Weights of a small GPT-style language model, trained from scratch on English Wikipedia.
Size: width 192, 3 heads of 64 (1 for keys and values), MLP 256 SwiGLU, vocabulary 2048, 3.25M parameters.
Architecture: no biases in attention or MLP, untied embeddings, capped logits.
Training: a variant of Muon for these matrices, 89M tokens, 10910 steps.
MLP neurons of a small language model. Each row is named by its layer, matrix (gate and up: input weights) and neuron, and shows model dimensions 16-111. Each number is 128 + 32 x the weight over its row's rms, rounded and kept within 0 to 255. A neuron's up and down rows have the sign that makes its largest values positive.
A block is one neuron, or neurons of one layer that tend to fire together. Before each block is what it responds to, as a language model described it from the Wikipedia text at the highest values.

Adjective-completing word pieces
L5.gate58 [181 146 133 167 169 109 108 113 161 164 102 142 158 128 113 137  99 135 120 138  83 113  87 155  93 117 144  42 124  82 119 139 181 117 175 129  93 131  85 171 148 107 140 170 116 153 144 106 148  80 131 103 105  99 169  92  82 184  96 154 129 127 141  84  68 171 162 139  95  81 113 107 194 188 134 131 161 107  90 151  80  72 113 127 173 110  92 111 195 141  84 106 134 118 120 118]
L5.up58 [147 119 149 184  89  81 144 129 140 156 114 141 173  98 109 110 184 137 132 144 102 114 128 182 155 115 173 101 142 140 123 157 136  65 138  98 160 134 182 163 152  66 147  87 122 160 158  47 167  89 107 159  72 104 173 135 114 161 136 120  98 114 118 153  52  78 147 166 157  86 160 162 164 117 117  95 144 151 113  88  94 163 128 149 113 101 100  72 175 130 134 120  96  70  76 124]
L5.gate67 [168 107 180 182 104 150 158 144 117 104 138 163 114  97 164 202 152 188 156 144  98 152  98 148 111  95 178 162 141 182 148  99 142 119 130 120 159  82 137 128 154 101 186 154 118 131 119 128 132 110 145 107  82  91 113 117 133 159 124 178 106 161 118  94 124 140 166 153 147  88  94 141  98 132 129 120 175 139 153 110  80 143  71 134 183 120 130 102 115 153 103 130 113  94 121  79]
L5.up67 [171 188 146 120 122 159  98  97  83 114 145 158 153 155 159 163 180 165 170 122  90 123 144 143 151 115 184 142 118 130 130 170 104 123 131 143  90 135 137 105 117 161 140 174  91 168 130 143 106 117 146 104  70 100 153  74 191 127 158 153  90  61 115 153 134 148 111 119 138 112 159 123  88 134 166 131 172 172 180  94 173 100  70 113 137  82 138  65  99  95 100 101 126  77 134  94]
L5.gate117 [159 101  98 126 109 141 180 125 115 135 214 131 146  92  97 108 136 148 166 129 117 156  55 127 153 110 150  92 128 136  99 168 184 102 117  97 119 111 116 147 129 179 146 115 140 136 111 128 160 138 128 124  79  85 169 134 113 150  96 192 140 121 159  63  99  67 173 106 129 161 161 158 196 102  68 179 120 107 123 133 121 106 102 109 156 107 115 114 156 153 158  79 162 116 164 128]
L5.up117 [143 111 213 163 111 162  92 163 117 109 127 134 100 152 169  88 124 183 187  98 114 128 130 136 153  91 163  99 159 116 105 156  87 142 120 156 129 139 143 164  87 146 155 113  85 150 149 167  64 160 121 101 162  98 187 114 109 133  85 151 106 103  90 135 133 116 116 180  99  76 131 114 165 110 119 105 151 160 132 197 112 100 143 149 133 172 144 110 131 133 127  97 171 126 159 106]
L5.gate184 [119  40  94 159 122  90 126  68 143 151 135 117 151  97 139 104  85 105  85 174 113 118  90 150 194  97 164  70 204 156 150 118  88 134 202 122 146 163 104 124 122 107 105 121 149 143 139 128  91  93 135 100 169 125 159  96  67 146 133 131 122 138 105 165  99 107  98 158  94 149 150  75  96 163 141 118 120 142 129 136 182 111 162 147 108 166 167  85 104 169  33 138 192 136 142 145]
L5.up184 [116  87 120 107 134 131 127 156 158 111 153 164  59  78  58 130 119 166 148 118  66 148  80 173 111 120 132 114  90 118 124 114 102 174 146  75 143 101 137 122 114 146 115 160 146 150 115 175 102 106 123 147 110 118 106  89  97 122 122 115 136 133  89  78 143  80 137 119 121  92 102 156 180 158  90  69 122  93 137 126 146  98  92 209 132 112 143  97 136 148 125 105 200 125 145 103]

Word-completing suffix pieces
L3.gate62 [143 160 110  84 140 139 144 100 157  96 164 168 118 128 173 167 127  97 138  85 177 142 114  85  92 105 135 126  98 133 146 123 119 114 153 160 130 105 110  68  78 101 109 104 126 131  88 101 179 147 115 132  86 123 105 151  97 163 135  83 138 104 170 203 114 116 130  91 132 129 179 132 109 118  96 161 117 120  41  93 157 125 115 146 115 158 116 102 102 111 144 155 145 108 114 171]
L3.up62 [103  84  98 122 133 135 123 169 160 151 130  67  90 145 174 151 138 178 129 126 140 123 101 146  86 118 115 156  98 103 120 102 116 116 177 146  91  72 126 141 145  72 167 106 145 172 134 147  95 178 134 141 109  71 138 115 103 113 136 112 115 119 159 108 104 186 117  70 128 112  73 168 103 135 106 142 109  78 142  77 133  98 113 107 121  94 150 133 107 167 115 139 165 102  90 137]
L3.gate120 [ 95 168  83 139 110 125 130 106 121  44 155 114 145 152 190 148 134 117 159 169 158 104  97 156 107  82 178  70 112 212 134 139 106 102 145  78 148 113  93  92 127 154 192 107 134 184 127  77 124  90 103 152 121  65 143 122 137 162 130 170  98 116 105 138 138  82  74 127 188 142 154 150 191 163 186 153 111 118 127 109  84 165 188 117 157 168 142 123 135 113 195 124 156 144 134 125]
L3.up120 [ 99 111  57 117 129 103 118 134 104 131 119  69 136 155 139 136  91 191 111 119 134 155  91 147 100 113 109  98 139 168 146 133 132 127 134 135 116 126 166  89 187 114  98 132 143 157 141  81  92 132 128 127  96 121 129  78 115  68  97 101  79 151 123  54  65  91 192 152 100 105 137  57 108  83 147 167 107 123  95 158  96 144 140 161 146 138 167 124 155 156 110 150  93 109 121 169]

Coordinate slash, word-middle pieces
L4.gate18 [108 125 138 122  67 130 157 107  83  96 173  70 131 111 225 137 133 161  44 153 128  84 106 156 136 127 132 155 121 125 169 113 121 140 118 102 164 147 128 140 153 125 155 162 123 173 169  77 152 170 154 149 136 109 162 108 134 111 101 130 124 135 160 177 120 133 180 122 120 140  72 134 142 102 133 105 150 118 148  68 174 111 143  87  94 141 102 170  82  84  94 148 189  98  87 101]
L4.up18 [155  72 156  94 151 119 160 121 114 140 119  81 155 131 127 141 184 109 124  89 127  58 120 138 134 116 151 130 142 196  93 170 120 135 113 139 132 139 159 124 115 133 122 172  96 181 105 124 141 125 149 119 123 135 197  78  88 163 116 131 102 123 116 166  94 155 123  63 140 170 104  90 100  76 129 122 158 141 181 131 213 135 119 148  84 123 106 160  56 129 131 157 167 188  90 107]
L4.gate34 [104 135  97  90  71 182  92 134 158 113 159  80 196 118  87 137  82 111 146 119  91 184 165 155  98 123 100 129 130 133 117 133  77 118  74 116 157 161 217  91 107 113 144  87 157 140 154 127  94 108 133 128  97 121 119 142  61 147  79 108  86 103 128 115 139 145 107 120 105 162 130 150 114 140  81 150  88 154  67  88 116 160 172 178 132 112 150  74 217 160 122 139 156 150  99 108]
L4.up34 [157 138 141  88 125 140 103 114 106 168 115  63  61 176  83 138 146 210 134 134 116 102 178 166 136 117  93 150 113 144 122  94 123 133 192 109 114 145 166 145 141  87 121 149 166  77  77  99 147 163 142  81 201  89 129 142 102 158  58 110 128 128 154 135 153 194 130 113 104  83 114 141 131 133 142 132 103 156  98 121  94 124 115 191 114 111 128 137 104  69  97 144 171  86 137 140]
L4.gate77 [ 52 146  91 148 112 178 145  85 103 107 143 113  93 164 122 118 148 157 193  71 130 119 132  92 142 117 144  94 172 110 103 188 111 138 125 147 135  94 123 106 164 106  86  76 108  79 180 157 153 138 105  72  85 111 108 143 131 100  95 109 144 162  91 138 170 128 158 134 134 104 143 130 106 102 166 120 112 146 141 166 104 165 156  94 110 146 162 173  96  85 144 111 121  98  90 100]
L4.up77 [121 123 135 170 173 141 139 106  82 142 149  88  17  79 121 159 112 145 102 113 116 174  81 149 110 169 159 120  98  94 137 179 185 139 102 124  79 138  58  89 140  86  93 132 104 154 140 211 217 109 106 165 111 150  85 151 144 124 132 143 136 134 194  72 122 173  97 139 131 174  91  67 191 143 118 105 120 124 145 131 107 156 173 182 159 117 149 117 120  72  94 125  63  93  71  91]
L4.gate98 [108  97 148 103 146 152 177 194 127 113  77 112 137  97 143 177 150 152 126  91  97 101 129 142  90 177 145 118 101 160 113 160 143 173 192 169  86 120  66 119 168 164  64 109 143 117 107 138  82 108 184 128 109 106  91  65  90 136 107 149 139  60 142  80 155 120 121 108 157 156 111 173 150 173 145 120 176  94  96 158  94 131 124 111 130 165 133 145 171  51  40 118 127  37 144 149]
L4.up98 [111 113 168 133 128 187 123 141 128  85 124 115 124 125  62 148 119  95 133 153 155 119 133 129 158 140 116 144 111 173 157 119 112 119 132 123 137  72 116 121 116 127 148 105 154 136 128 137  93 109  72  70 207 181  73 147  60 112  97  86 112 152 136 133 142 110 144 102 116 145 179 120 153 125 132 160 128 124 112 128 146 102 125 107 108 156 106 102 162 133 105  81  99 103 152 194]
L4.gate118 [176 144 144 104 134 122 170 109  89 177  93 149 215 137 159 110  45 125  98 106 110 102 127 163  97 171 120 145 114 120 118 167 138 142  86 112 156 168 180 120 140 164 128 126 152 129 167 114 113 137 112 112  97 115 138 188  80  88 176 147  85 131 110 114  88 132 196 214 157  78 149 122 107 104 170 115 102  78 147 149 158 169 122 103 137 172 144 146 116 161 143  99 141 142  93 111]
L4.up118 [134 111 105 117 116 166  93 140  68 157 111 175 140 120 117  76 177 156 100  87 118 108  86 143 122 146  99 149 170  52 128 120  95 145  65 131  79 120 150 199 144 155 117 150 121 118 184 167 184 155 126 146 146  78  83 198 116  73 140 110  99  97  75 113 144 125 225  93 104 122 147 134 184 123 168 132 152 132 110 131 150 205 133 152 151 122 148 173 162  89 132 129 166 144  94 131]
L4.gate143 [109 134 130 134 115  81 126  83  78 155 161 118 189 103 131 101 106 157 114 123 122 140  54 127 174 159 149 147 141 147 170 143 123 167 122 114 109  92 150 120 113 111 115  64 125  87 134  98 114 133 150 150 115  97 110  76 128 128  90 139  80 131 172 112 156 135 129 153  91  97 150  90 140  97 150  67 140 147 154 157 157 115 135  90 140 142 191 159 128 134 123 130 154 127 133  93]
L4.up143 [114  96 115 143 106 140 119 167 150 141 139 109 115 106 172 154 128 108  94  89 101 163  30  49 121 133 149 134 122 128  68 170 100 122 129 111 135 153 147 121 158 157  89 141 134  81 151 127 171  60 121 165 143  88 140 110 147 127 144 118 159 129 105 133 146 163 150 167 141 152  98  98  74 163 171  92 107 124 124  99 134  76 133 158 127 119 162 119  70 123 102 161 129 119 174  79]
L4.gate219 [186 124  96 149 130 109 139  89 144  99 134 104  96 106 144  80  88  83 163 158 154 181  89 150 113 109 101 138 107 126 104 171 106 114 135 142 164 166 112 151  89  83 117 160  85 145 110  97 108  95 112 176  96 184 152 141   7 129 107 149 102 195 100 134 124 175 148 101 100 194  99  93 180 154 152  98 178  82 107 137 139 146  91 113 165  77 121 183  89 144  97 109 130 112 127 157]
L4.up219 [150 112 101 130 149 111 116 124 179 148  85 124 102 127  97  88 101 125 101 158 142 117 183 132 139 126 176  92 129 142 169 135 159  78 108 181 124  88 195 162  48  83 111 117  63 113 142  82 122  90 108 122 100 131 129 101 118 199 123 110  71  92 148 127  99  83 119  97  89 194 165 105 104 116 184 122 112 104 114 153 167 188 119 131 120 167 114 142 139 106 152 132 147 107 121 155]
L4.gate232 [124  63  99 152 127 138 101 187 121 103 135 171  82 118  82 137  99 150  93 134 167 180 109 133 118 124 157 159 175 173  87 124  94 108 188 126 112 159  95 103 181 139 145  90 192 124 145  71 118  99 141 108 143 116 170 109 159 115 124 130 135 119 151  84 105 117 147 161 131 146 128 143 116 146 127 118 110 127  75 158 145 154 176  99  78 113 107 152 125 106 192 163 105 174 133 104]
L4.up232 [128  97 112 117 101 147 137 138  65  88 141 124 140 189  66 153 148  86  40  98  35 157  84 143 110 147 154 135 136 122  82 167  61 167 149 119 171 154 134 120  72 135 121  88 151 117  88 156 143 105 141 105  85 192 101 115 111 110 104 142 186  86  83 126 143 155 154 136 155 113 122 143 183 153 148 140 147 136 132 155 152 117 139  92  84 153 115 163 110  74  81 149 159 106 137 122]

Ordinal suffixes, name fragments
L3.gate14 [120 101 105 115 148 119 143 162 169 127 103  77 110  98 118 113 112 126 102 125 155  84 127 139  97 114 115  88 117 117 111 178  81 146 116 158  82 119 156 122 117  85 105 155  83 112 181  54 217  93 124 183 127  58 122 136 149 124 149  97 125 138  80 121  97 158 140 134 129 145 138 144 148 195  60 144 111 128 136 127 110 124 109 130 148 171 158 170 164 125 146 188 218  85 175  90]
L3.up14 [168  92  78 118 107 146 144 164 136 161 137  66 108  80  59 168 135 156 130 127  94 138  81 118 127 145 152 171 112 106 119 159 141 139 133  74 143 105 140 160 142  91 154 153 148 122 109 131 119  97 155 107 113  89  95 181  99 144 190 108  49 123 162 159  91 121 111 118 128 121 111 145 125  91 136 103 150 111 116 163 110  84 165 147 118 153 131 113 113 138 125 153 153  63 154  88]
L3.gate57 [127 110  79 114  66 179 147 178 136 192 100 110 141  66  90 155 138 104 121 130 138 175 129 110 116  98 108 167  98 177  95 182 101 116  90 169 110 124 123 130  81 131  67 157 121 140 148 110  69  98 146 110 109 134 115 158 152 135 152  87 122 126 148  92 155 146  93  91  48 172 132 193 125 124  74 130  56 113 164 142 145  97 166 122 117 175 130 134 108 110 168 132 134 121 119 114]
L3.up57 [136 131  29 116 133 103 125 109 107 103 126 152 122 137 149 151 133 109 115  85  59 145  61 144 129 109 133 141  94 128 127  85 161 111 103  98 111 153  86 140 142 134 102  78 188 199 161 128 114 166 116 116  93 126 104 136 122 129 114 138 143 158 139 161  66  93 100 130  84 106 121 125 143  77  70 131  71 134 104 117 154 156  98  75 129 124  97 136 133 101 164 120 161 131 136 138]

Infobox bullet dashes
L5.gate12 [200 138 150 112 103 131 115  58 113  69 144 101 103 131 155 117 101  87 120 122 111 164  54 180  88  96 203  67  54 120 153 135 119 143 117 157  98 136 169 107  61 114 113 149 114  99 115 163 109 149  96  99 141 140 166 115 167 146  87 154  93 147 111 120  87 185 150 145 129 162 101 136 103 111 117  26 180 109 134  98 177 157 170 154 130  60 107 147 114 129 163 202 129 160 143 131]
L5.up12 [114 156 116 118 111 234 117 116 111 114 128 164 150 113  74 165 137 104  49 103 106 122 154 154  33 109  99 180  76 156 159 130 124 156 123 132  77  61 106  60  91 140 147 114 152 155  88 201 121 110 129 149 200 117 150  97 101 128  75  83 141 111 131 131 149  97 118 138  85 142  92 182 166 121 184 154 170 125 111 154 159 157 162 178 141 134 106 181 129 161 163  88  96  89 169  83]
L5.gate48 [128 104 143 109 108 108 116 126 168 128 106  95  74 133 127 109 134  95 157 126  78  75 116 189 135 139 134 135 101 103 134 172 184 148 150 138 157 106 117 174 135 137 120 149 135 129 117  80 164 152 143 116 141 104 117 146 102  94 123 150 131 130 124 130 166 142 130 149 121 155 106 152 186  96 115 154 200 116 104 121 119 143  96 119 127 119  89 197 128  61 141 138 119 153 117 137]
L5.up48 [117 126  60 122 111  99 134 124 137 171 134 131  87 157 113 156 128 128 184 162 122 104 144 155 147 115 172 174 114 114  91  97 162 217 140 106 109 157 143 192 135 189  87 198 109 139 103 155  88 121 113 158 186 109 137  91 140 146 152 134 196 158 130 132 197 136  93 130 151 142 133 171 134  74 109  97 131  99 114 163 122 129 129 137  32 115 203 123  85 101 108  84 108 138 117 109]
L5.gate202 [ 92 188 112  64 127 134 180  99 140  93 151 136 158 117 144 188 148 125 113 157 216 122 102 182 119 103 178 186 135 116 110 118 113 144  58 192 155 147 141  73  93  69 116 106 124 135  51 107  31 131 158  84 106  86  67 120 117 107 161 132  59  92 103 135 149 111 136 160 175 108 111  97 151  99 129 111 152 113 154  89 166 127 115 155  94  66 163 165 131 144 138 164 122 135  97 135]
L5.up202 [ 24 139 137 136 120 128 121  34 141 129 120 109 204 152 129  91 104 111 127  88 105 121 135 154 103 144  85 129 179 134 113 153  85 123 104 117 140  91 113 146 149 141  87 100 109 181 137 159 112 150 108 162 129  94 127 136 129 146  89 139  53  87 200 125 129  99 114 134 141 140 129 154 112 165 118 117 136  72  96  56 121 145 153 101 116 145 184 101 136  85 145 168 149 177  99 161]
L5.gate253 [119 147 133 115 146 140 162  65 151 141 102 157  93 157 164 173  77 134  43 152 139 107 144 182 148 158  98 143 140 153 189 168  99 140 133  91 123 203 104  87  91 151 153 152 137 162  87 116 155 142 117 164 112 160 131 121 142 128 115  54  98  88 113 117  65 131  90 160 161 171 145 125  52 128 182  70 159 132 158 116  81 137 119 116 164 110 170 129 166 129 131 134 113 119  74 109]
L5.up253 [186 203 114  86  91 114  90 137 115 139 109 142  68 139 151  87 101  85  77  46 128  78 165 119 122 174 100  93 100 152 109 124 169 102 108  67 130 176 154 141 115 167 167 107 108 115  65 103 138 149  96  88 120  52 150 171 142  96 146 215 121 165 153  69 137  99 119  90 159 173  93 115 201 140 130 157 127  76 128 108 109 190 103 150  98 182 144 158 128  99 102 101 103 125 160 136]

Word-final suffix pieces
L4.gate67 [172 141 116 101  49  89 149 152 162  78 167 150 136 114 128 146 120 101 143 138 155 115 143 130 128 100 112 129 132 103 196 105 137 124 214 125 121 135 140 155  86 141 151 131  85 121 160 101 134 167 110 120  92 154 134 121 193 157 141 150  95 113 161 105 167 178 139 150 127  99 186 103  97 126  99 131 128 138 137 101 136 185 168 150 139 123 104  84 103 184  66 154 128  77 109 103]
L4.up67 [139 166 166 186  89 126  98 163  96 187  93 141 141 156 124 158  79 144  99 114 123 141  79 142 119 133 180 175  99 151 120 135 138 142 133 149 148  99 146 153 123 144 163 175 117 106 156 110 153 111 187 119 131 108 157 110 132 156 169 119  78 114 130 127 114 123 135 183 140  96 182 121 145  94 150 140  67  89  96  83 111 104 158 133 134  92 127 113 172 120  29  85 163 115  98  95]
L4.gate69 [160  87 115 127 154  73  90 146  86  75 153 121 118 128 111 143 202  91 139 107  89 156 106 119  96  86 153 102 124  98 157  28  95 124 119  58  67 159 119  93 163 123  96 119 103 120  99 104 142 189 140  97 102 148 115  60  43  72 134 100 146 133 129 119  76 116 124 107  81 103 164 123 189 124 109 137  99 190 158 145 191 121 164 111 137 120  76 144 159 158 126 143 135  81 192 150]
L4.up69 [ 96 122 122 126 144 110 176 146  46 147 116 110 152  38 108 146 135 124  92 100 145 133  90 151 113  92 136 169 136 175 156  97 144 150 103 132 148 123 170 126 141 202 154 119  92 209  91 131 122 154  81 137  75  89 177  95 136 111 118 116 181 140 131 134  27 108 156 137  77 170 109 119 168 175 117 164  63  92 132 149 166  83 142 166 143 133 121 140  76 176 153  98 133 104 130 125]
L4.gate119 [149 110 101  99  55 106 165 137  88 126 124 140 154 121 121 181 152 163 105 154 147 129 163 133 175 146 145 123 160 199 161 116  83 188 129 137 213 123 163 122 157 141 115 103 130 115 141 122  68 153 151 116 104 146 133 104 133 181 126 196 100 104 142 169 111 121 153 129 115 130 123  96 100 106 125 144 126 135 117 137 122 120 143 153 140 124 102 129 103 172 169 162  88 164 204 114]
L4.up119 [110 102 149 189  73  52 120 104  99 104  83 136 151 178 129 105  96 129 134 128 104  92 128 172 205 101 131 126 152 147 152 153 138 104 137 193 180  87 111 141 108 150 140 170 108 135 151 174 126 180 158 160 116 142 115 143 159 101 194 127 157 126 131  89  89  51 135  98 149 120  97  98 108 110 104  95 148 136 144 140 174 112 129 131 120  90 112 135 164 112 158 170  78 118 135 153]
L4.gate123 [110 128 112 133 166 154 126 137 125 102  94 111 143  97 122 116 184 165 202  98 145 139  19 156 113 168 166 149 122 110 155 109 148 195 117 148 167 155  97 113 147 191 130 101 134 140 178  74 118 161 122 127 153 134 182  78 151  91  73 126 179  88 150 162  63  93 197 129 156 143 104 132 128 144 120 101 137 160 127 125 173 124 115 170  92 151 153  67 169  94 134 114 113  89 161 166]
L4.up123 [155 151 116 139  41 144 129 146 124 136 115 174  98 153 108 160 136 191 135 142 139 107  60 179 119 112 138 148  58 123 151 128 107 125 172 158 107 116 107 142 105  90 148 126 130 155 142 127 126 150 138 105  55  95 136  78 124 131 159 141 130 155 182 126 139 139 104 113 137 152 161  86 118  96 135 171  65 142 178 147 129 131 143 119 160 170 151 186 173 178 111 169 158 124 178 160]
L4.gate174 [171 125 134 196 129 149 107 116 138 113 152 100 118 124 196 110 183 170 138  85 131 120 126  81 113  83 132 105 107 159 115 141 190 145 160 128 166  84  64 149 144 183 138  93 155 141 135 143 163 200 138 151 106 136 189 121  98  78  93 158 125 116  96 131  77 148 160 136 157 145 130 155 194 134 113 132 123 135  50 111 102 104  79 163 115 149 202 217 139 106 143 152 148 159  95  79]
L4.up174 [107 108 117  87 161 188 200 169 127 129  97 137 109  92 166  92 142 131 216 134 189 114 113  98  89 111 162 118 121 119 114 126 122 153 185 117 130 143 134 177 145 156 118 121 112 109  93 175  81 160 163 109 172 100 135  99  99 114 116  93 130 110  91 130  79 106 182 120 121 126 142 130 183 118  66 164 101 191  98 133 159  77  77  97 142 144  84 175 157 148 138 183 138 143 129 131]
L4.gate197 [178 150 164 142 118 118 106  60 131 114 170 174  56 135 180 130 204 129  46 110  77 154  70 119 118  77 159 116  95 112 105 169 193  96 135 146 137  88  77 105 110 143 120 149 112 122 129 139 140 124 152 129 130  94 128 102 144 154  96 141  29 126 115 129 149 136 191 141 143  88 109 159 105 113 121 116 109 141 104 144 135  77 133 137 117 104 140 122 112 108 115 118 131 109 117  58]
L4.up197 [130 125 183 117  99 108  80 119 182  90 116 128 125 132 147 136 137 133 154 101 106 163 111 113 123  71 152 124 106 135 157 171 110 106 133 151 119 131 114 188 127 187 209 104 114  83 135  95 140 149  92 125  76 131 115  84 178 131 118 137 100 160 124 146 153 167 201 157  90 122  89 156 136 173  98 138 164 181 100  90 164 130  85 159  95  95 123  76 138  88 109 109 120  91 109 116]
L4.gate199 [107 131  86 115 133  91 149  60 177  99 144 184 167 142  99 154 115 238 114 174 111 120 153 119 159 104 106 116 153  87 107 116 131  81 138 103 161 141 140 150 156 154 158 101 153 170 132 129 120 109 137  90  78 152 105 100 106 178 123 106 125  97  83 143 124 160 146  84 152 183  97 132 142 111  85 120 129 111 125 136  98 130 121 133 124 154  96 103 164 145 177 164 156 103 156 158]
L4.up199 [119 191 203 123 149 149 128 132 116 143 124 141 148 122 108 153 144 130 132  86 162 143 105 139 113 103 114 152 153 140 176  74 112 223 130 110 139 108 143 130  84 121 177 118 116 127  61  79 113 107 205 151  84  55 159 126 115 160 104 141  93 121 119 184 166 143 100 158 133  76 185 161 143 166 108  48 135 109 119  91 116 127 142 113 183 142 132  95 130  54 101 135 144 132 164 169]
L4.gate233 [154  97 117 174  97 187 135 142 105 146 126 125 119  79 149 133 142 110  95 136 164  95 144 102 203 135 116 103  83 124 145 134 113 243 157 102  61 147  45 137 188 107 155 153 107 135 112 194 110 152  95 114  69 135 133 112  95  93 133 136 187 152 141 119  67 120 135 150 119 193 119 141 117 138  90 182 158 101  64 107  88 135 145 165 145 136 143 121 147 132 173 161 117 136 111 139]
L4.up233 [160 105 158 141  92 120 125 138 138 124 166 107 105  67 129 136 127 124 127 145 190 144 140 149 153 143  89 139 147 137 127 122 110 226 154  57  90 132 129  87 190 151 169 215 117 175 125 100  55 157 148 197 101 142 102 127 126 117 164  89 144 169 135 115 116  79 137 129 174 143 161 148 118 171  81 119  73 103 106 126 101 106  83 157 130 104 121 115 166 128 162 140 129 126 152 187]